Weights of a small GPT-style language model, trained from scratch on English Wikipedia.
Size: 11 layers, width 448, 7 heads of 64 (1 for keys and values), MLP 1792 ReLU, vocabulary 30200, 49.8M parameters.
Architecture: RMSNorm before each block, rotary positions, untied embeddings.
Training: a variant of Adam for these matrices, 686M tokens, 5234 steps.
MLP neurons of a small language model. Each row is named by its layer, matrix (up: input weights; down: output weights) and neuron, and shows model dimensions 320-447. Each number is 500 + 40 x the weight over its row's rms, rounded and kept within 0 to 999. Numbers have three digits each.
After each neuron's rows, "raises" lists the tokens whose logits its output raises most directly, leaving later layers aside.

L8.up40:508508452498425524481461482525498529531501545416476514506485544505524455526436479490467513512548542466512500471462506547535528480496529497469530508567525508545501495494431499522556593465470514516506490500477523502493548531476515450456551505504476487482505471534552572495577497423517534545602456467564536540491495473494473528489504555509517493521555503528521472517494462542628539507512
L8.down40:497500522555508508437537522401548501512463519559571451456398539449511495509528492525503544490622500483481465569522549513505569401577453532443494488504427499428491487540520532480493482507522478406435522497507500528485512389497538473470510554445444499512501552452514426574506504515437472453517524572448533468550497445475507547443536516476492483429516527492435559477439443508509515444486
raises: "of ", "of", "upon ", "on ", "on"

L7.up361:469416554468472469432492375475443579545511489558480555466540495496488505505482570450433501517460519543467469411421553509452567523473524509536453507488470567514520479517393575456545547540543507513484472473481497451490488477568474521547535504516544435555458522463507448550462511524535474559516429491452479478508508540482473446509500471504572516477519548466535460601505576511495461509453
L7.down361:527398513475457474600583504490473452432561570504500512509475464479517561497496463495521478480453345517503479517483479485455470558478490464557488439510515550451491496498483504522485560445494509524492530519525497541519474505493553539481492472505476510602483481514516487471468500546511504468459549487478564520452528463387510558520514576461487490486500608526542452506457491431443491536456
raises: "\"", "“", ")\"", "issue ", "deal "

L7.up840:495509494552502528434476436440453510509547422516473471572482557484490601521524489536485554472514580492484488445501498540549572418507548506503471540464515411486496426477441496490487491493582505546547523455545473493481478464565481512476499549459462516484444510561467432542549538484480473532546528471531470546499513514534469421444563507554423528464551545579574534552555540529513562424477
L7.down840:434487478506518480600473599494528564565510486545479538431477573461480443533479555562524550558480468447465477471489490525520476509487485490466511534471539549521429482548512468519529578498451447444516523445542440446514534461530549508509480438484549556552434497453576484521474418454555540554555548522465452499497482500547544517497460444441490470483454604529442473474554471545543508505529
raises: "of ", "than ", "for ", "from ", "towards "

L8.up351:508528482473482480475505493541545498536553563493482476519509469540511487490517478475476509462493512522557481507623521566446541474498485497456538439468502452487599444470480557520490544543462522580442499452569501500508535485451446497510449496480494515490467439575416546513543522474518474507550455509453557470460514479519505525549530498481511530533479503515513499534565515502506478441421
L8.down351:431490487505568501466497450484509512521556388517474507462531469557521523491465527475513539464424509469503501528569535556503481527434480458491470477559474520509499461507542483505492506530627519541477510474493442486565513486413471493462480523470477483437524549472491530488522512508562471479608484525466502495530461477526495553454568494496528539544520453517478540522440495539483513514511
raises: "time", "time ", "are ", "were ", "x "

L8.up1377:485513400566502519470540448481636557518449461523467515538513490522457484530489459441497496486508508485518541507553544568485533429496467466561525490429463482505572460455474512470485494502541498533493507520498521515498477540553495465533465487541486543449479517521478462504509510527428438592522516465551532511488539519504506416497533475485568557546440553444581491554494513516523483464525
L8.down1377:459521509542518464536624576572432465464494476477458503439507516437473519506499542562555502472530409434496491483398517441514431498477533535546530544535502547511526515495450488487544516526417494405518522515455535484475461518565451540503589491430499525538562458536526459539557500516530514499504503501493554486521525532547566470471553468477528528505514494539498485530540506541464489456496
raises: "for ", "in ", "from ", "at ", "during "

L8.up488:539507448513511515522417554550480512504453584532478460511517499482574457479465432527513512488486472506437520486503404541445478480494415533598539515576458465516489520532473512498527514469496523408535424472525527469462566503411516446520437468494469482488487493511424428497449577491515511429474447505529519517468553531537487505510553442437482484465568514538559485568529546512483519489494
L8.down488:516562404485453552536486586496470465525550471463412484521516494497565463455481510477518517490577374437536501442455520512498435466446541470463455537481562492520508508475516511515517500463545448461596498501518449555505543500560539474523471474562512437471439452530595424484495517482544516487532556451501548451551459505511546543532519461489468465518552419490489506516438501531525555452440
raises: "it ", "this ", "these ", "the ", "up "

L3.up900:513479470483500506507468454456435521496511497521577549443555478497480520436501521536543478468437523482492452529540468514571521493484440422553477576504506472489509522493489500507561493518528512491508459468564473466475547521555502582459591521511455498525532571578505510505484531516514419486495499470487496596440528457492524400510412556473452516524534497530523475453509500554605537515485
L3.down900:493593497483531523464565526458539503601587491509514554486519476501535484498587468488501422509418501465526467492514578525437523573497550415448533566534519453524488487544528497531467473495525495453520512504538476471548496544489503475543537513517465445471479521486598487501527488455512484506466510468506445462463536454495553535534468499489458510485521462479516409542494470506548461519469
raises: "they ", "he ", "she ", "well ", "it "

L8.up188:483496485467519505452498544525461511538520485470488588466463534506499494459510481459527516513478511507397581481481441493471539488445487466545482468546457507506515498492488501513528488565520460448461471497485459500433463529573407414487523393487442536557527513565535545513446536451535520569407502487455502550449448511507504586504484512410501485523489541496437473529645475555475501412457
L8.down188:461502476505454508508488503552460469539547532523548494447545556509482539492557520525400507522541516506531516462490460535396524537576525500511461494494480532497514465463483537455523435483431488524489472500553457494539611558442557463551536505457540611459498489496443532500518512479522524503556515499467535447521528493527507485493505492466514483537521484506431453496471458566476470515532
raises: "another ", "an ", "a ", "one ", "uncle "

L8.up1343:508427450435442556508497483411490499529538480449450514533454482530457500511516538495444454534558574529498471427503585498550550458492544496508442482506523439561479438575505495484488516474519498487490558476456495502539574523582534500489507419496517501626434495577496607510487502559488459479512513493528567505461436508435506473492562459452475531509487576496525514533468472428562529521498
L8.down1343:488534468507493568424471537562552463416486514502498460477503559508475512472505546470453534505584488530469562508569481517506539499504382526520428542481544434520476515494464437557509595437479532526488563453538436470481472558416467498482489440430561535483531429508519417502521503482479488519499532466532523510529478481537491489509510427517538451444585429514419530520562520568484535493510
raises: "in ", "on ", "later", "an ", "upon "

L7.up456:501513421495475544462548416503503562535453529479458476520456520585471460422490483499534481527435586528468479532514490518543571469490509537529470468536520499509496533472489570447405505528509459531483552519489506504496528548540454536479541519458504479463472560552504575488604553468491504512479508490439484491427545526528554489479511489532539532517489540532498455586503551530472480451450
L7.down456:454504524453493528506567534505486486472514503437480465535493460538522558507542494494510464469458559541492539477528494517487515545511430495463481408458471546470516463514469531492488512550477508501508517451522538483461422535450518520498469495428413437563518464505502488502495563480462510537485445529406496433600466421569566522487526457510513503513497533477453527551444479542481540483545
raises: "time", "factor ", "time ", "point ", "day"

L8.up1561:485473523464454540472520546523570524524497494471441465495530434525536493521518473470524439434522520523487452397584500527589533529479448472454515515597616499502522524503460525538567529529470574508499495504441470490451496530471538505445506444470521486517508519530528476541504498462504522508536475554545514448485450500538560534481480472447479534518480522459527403536558477477556496483509
L8.down1561:530452475469497484507499444542529539453532473466443507495466525517455485474552551497462514575489526537439483527448475572430524531449507507475506467472479516469481443508477486512489518499482536470554495532532475493543534496521496496555461537505565440503511494482480544505534559544541509532515476529452507495506504472623508527479534514511444456537471515485546500503441533529460537463467
raises: "time ", "x ", "× ", "time", "iz"

L7.up1604:456458499531499469437447585489460599510515458485498517556526496534472422515471379510523522554561553517503504461554521526477449466527469475475492526504545478489477509461467582465511521465540447528478518501605513469473546541531495527433583463481523503534492495514460542545490561437481556520484507425467514485442511551541492440474437490455446482495555473470486465523522474461480460454503
L7.down1604:487495510533481435477490424525486578523532480557482563541530478540470536542475453475443443553553524452466505494469464475425538492445531434537516534509458406511510456455593474484500474532442455487493496465561430516532488515485578508481523506510542556525489502541504511486461494518529498554473483427465525507452546504551482446505504527487526470559499489444474539407481463492544432499479
raises: "202", "201", "200", "199", "198"

L8.up698:485553491452488541438490528517464481532467578482526558503549519515463467533525459568545511428464511502511563478551388511464520429480420480483455472549548539508571535465458488553516539494582470449485523475537533472477539517533471436516573555482582477477525526570494504544477530438476537508572480395475510563499562485460481574475510486507496530462498522517517431491502453447454495561489
L8.down698:504463524477459500553549522482568509536472424507464489500488428524516460535532494508495461474447562545502562506491531536481519525398511457521616527554525499510494408499494504514521529518508497465427497456547431518533476459481467519515547486476527540517530596510454436541496489489544442472484531453458508425517531524457470580483509457510488532509509456561465454492511457539479474473511
raises: "was ", "were ", "is ", "should ", "are "

L7.up844:522534494529501553515438567506464530528525462488447515450513485481465485523460509515445473515602530473516552455422498527447561494493492561517465582555498516503508474479490550500533501497530451503478471491497474465517525429560476515509409489514488445540486497526470417526472499530480443530520529458588520509519589536538498513447554456523501557542539478491572492489476495520527562473517
L7.down844:477573468491506506499488509504527436490465520468488515485484443461460472495521513511430508480566414516461531529498476420533525545559490526510475542572499523436398419475456491444491497485500527487489580452532429536444553547502537511563453485496578521447468471473496471483474504521542464445585533504489464390554445503447534524468559513508555554393583557462506535477528479443457491480462
raises: "upon ", "on ", "against ", "in ", "by "

L7.up1290:529457481500465561555499555497456494558502465457504445532538484493567492462501539519480479495488465495472512539469551512484464475504478541594483498483437538541453524457517518567522470490500440511531465568486458438471593520533435509515533468550543479525403471460514501567543555537492558450528458469482497607483533571479451470520543482489524497435511548550547484570567549509522492504494
L7.down1290:491530383479527452475448572463501482483544472475536521530529502501466524489544490445513463560541502490471488506522461433478509478529508439544560548466471517542501472507534537473531437483511549416470479513491493511464526546463588523504487483527544438536455503492545506498507506524469545506520446466547497497476452524513524542531512493554473459547520393510508459559540525488519521439503
raises: "it", "it ", "the ", "this ", "them"

L7.up128:447493459492427504449481545593522508495533493515511512457507453554487486364497480520500572514417537512466525502523511539415480501508533462497569501502531513494493534512530540524517536452494432468556486509543473522436499532491505499435521422534479505595536500474538563502544466428530475470494557462471526568435497452542498497526465505409470466485508513494439499470540485511503524499520
L7.down128:564459528534504584499545501571441445449507491507506492489486479444444490516525478462513535489512418526502473495443502480421513455493394533529523526513507513469533484498467549530543533514449500512530496561550535534541504576493522537532512492476557444511446506462518529479526450611543522527495548539503468493460481440508403418500492495498479424492560456546385428488430476460444519519571
raises: "another ", "now ", "the ", "an ", "a "

L7.up166:527483551433452577514503534529522541558507541511550512569539481502534462532520408515511452510538506540481495461496471497474538544423475435443490545470485417465447450526522512473523473471524457518533486442506508461476489491492538452455505504473510470527441512437482527471461585484546430534454540457435524496496501545528528510458490530508458469480499503491499531553546515385521538556520
L7.down166:426533562504527423512433468513470514565533463535525545475485504511458496533442502469501523542558469448570486460449528530515503505487467461546465437492477524453478471500500503448445495444507496490450551524467449499482550468551531506450501515562590522432444501506540546499548431511501471534495455483511463512514475495455495456481561506521529482457491429432466565530533549411505438524518
raises: "198", "199", "196", "197", "200"

L8.up256:479477441559539491477509590598442525547551636484517418551540457432551549485503503477505499492443484551456519493501539546491474467527471479570380564470502488520473481462613514534514487483527477521506544530526574497501501535538485479513516461494524485550452424483448480536457414492518509529439485538454525478526446498538522491509463527440571475473530542447575485526527553532522556477518
L8.down256:497507513498465608532431492486508521437568492494498576512451499506548497432518429478547497443532429472452613517458506457428480535564548471534591501452485520575515588467475517527547420532479507427474492513441484516461503447562506500492479505561479595501492562483533420432530500505465523511496537396519535473495473541446526425541497549470470484545540485447521500506455500437522429527447
raises: "the ", "this ", "The ", "This ", "These "

L3.up356:505506459497511486448539467503446496515457466544516598449463541509504443448396398497461532505438522456512455554426501488472490484488526512594498558466520431514522510466476508480544566456501491535512419505570478471446576417510476469489456508508464523513490512436511542427503542556530504486454443520455492516443533466524542437448508509583515523473514515528559486491544457515568554478525
L3.down356:473524488548476572492503561532475507535487507512518435530448466513513467519501491459624517462463479420515457516569533494407552512488564495482479555455527450458509517498537516437473497544503476514588551458486438489494441457472470508483563512493490457441526495431511464483537550477486515502514474517554504460454528482545487567558483535548451495547503483482535479510476494454424524566549
raises: "they ", "They ", "It ", "That ", "it "

L8.up1608:474432514490541610493493487446499439544415489475479503455470454501530489484427519520487474488437530601492528488469438540509540473412549499487531464537476502506506512508445560498591497516498520551475476506437496461464449456543533472504495464451498516504507464529480456469442530485412473495494486520526548537475561491506548549471468472516493509576473447543516558443520409556509538438511
L8.down1608:524467412467518477497460523482519548445537499482475549471526503506441467527527448546509500479489501456490509550487506425443483529484549501461472463521493491498487495514504511469440477493511454448462521471482630434437496464466490516461513503497520530484515525550473456529552477475504409507508453504490499477502405494505490469504538483435467539533449382479486458521466527487462495553452
raises: "are ", "were ", "are", "include ", "have "

L3.up132:549482455507458447502476490426404486550483464551521464466483531468485497494498438513548492436438504512644502492418518471477520435509540511473529524544483469520522490525461574465520500528551502520533478508535462455447585479540436428541519490449453527490537518505494475533529531557455487415481435511335528481468502526495472551487451550530499562503458509527490460531505460527494533507506
L3.down132:447474491542541559498581510517479469493524471477429526567513498527498556491537478489546469515504472488443513500540535549454526508413506483488506520502483494559420536531495511500421452449472501519478509507539573535553534510434441539481496507390456423483417471504549471527499500462499507499480535543503502449501483463475451571465546520518533546467509457531462499459526445430474573421510
raises: "it ", "they ", "there ", "he ", "she "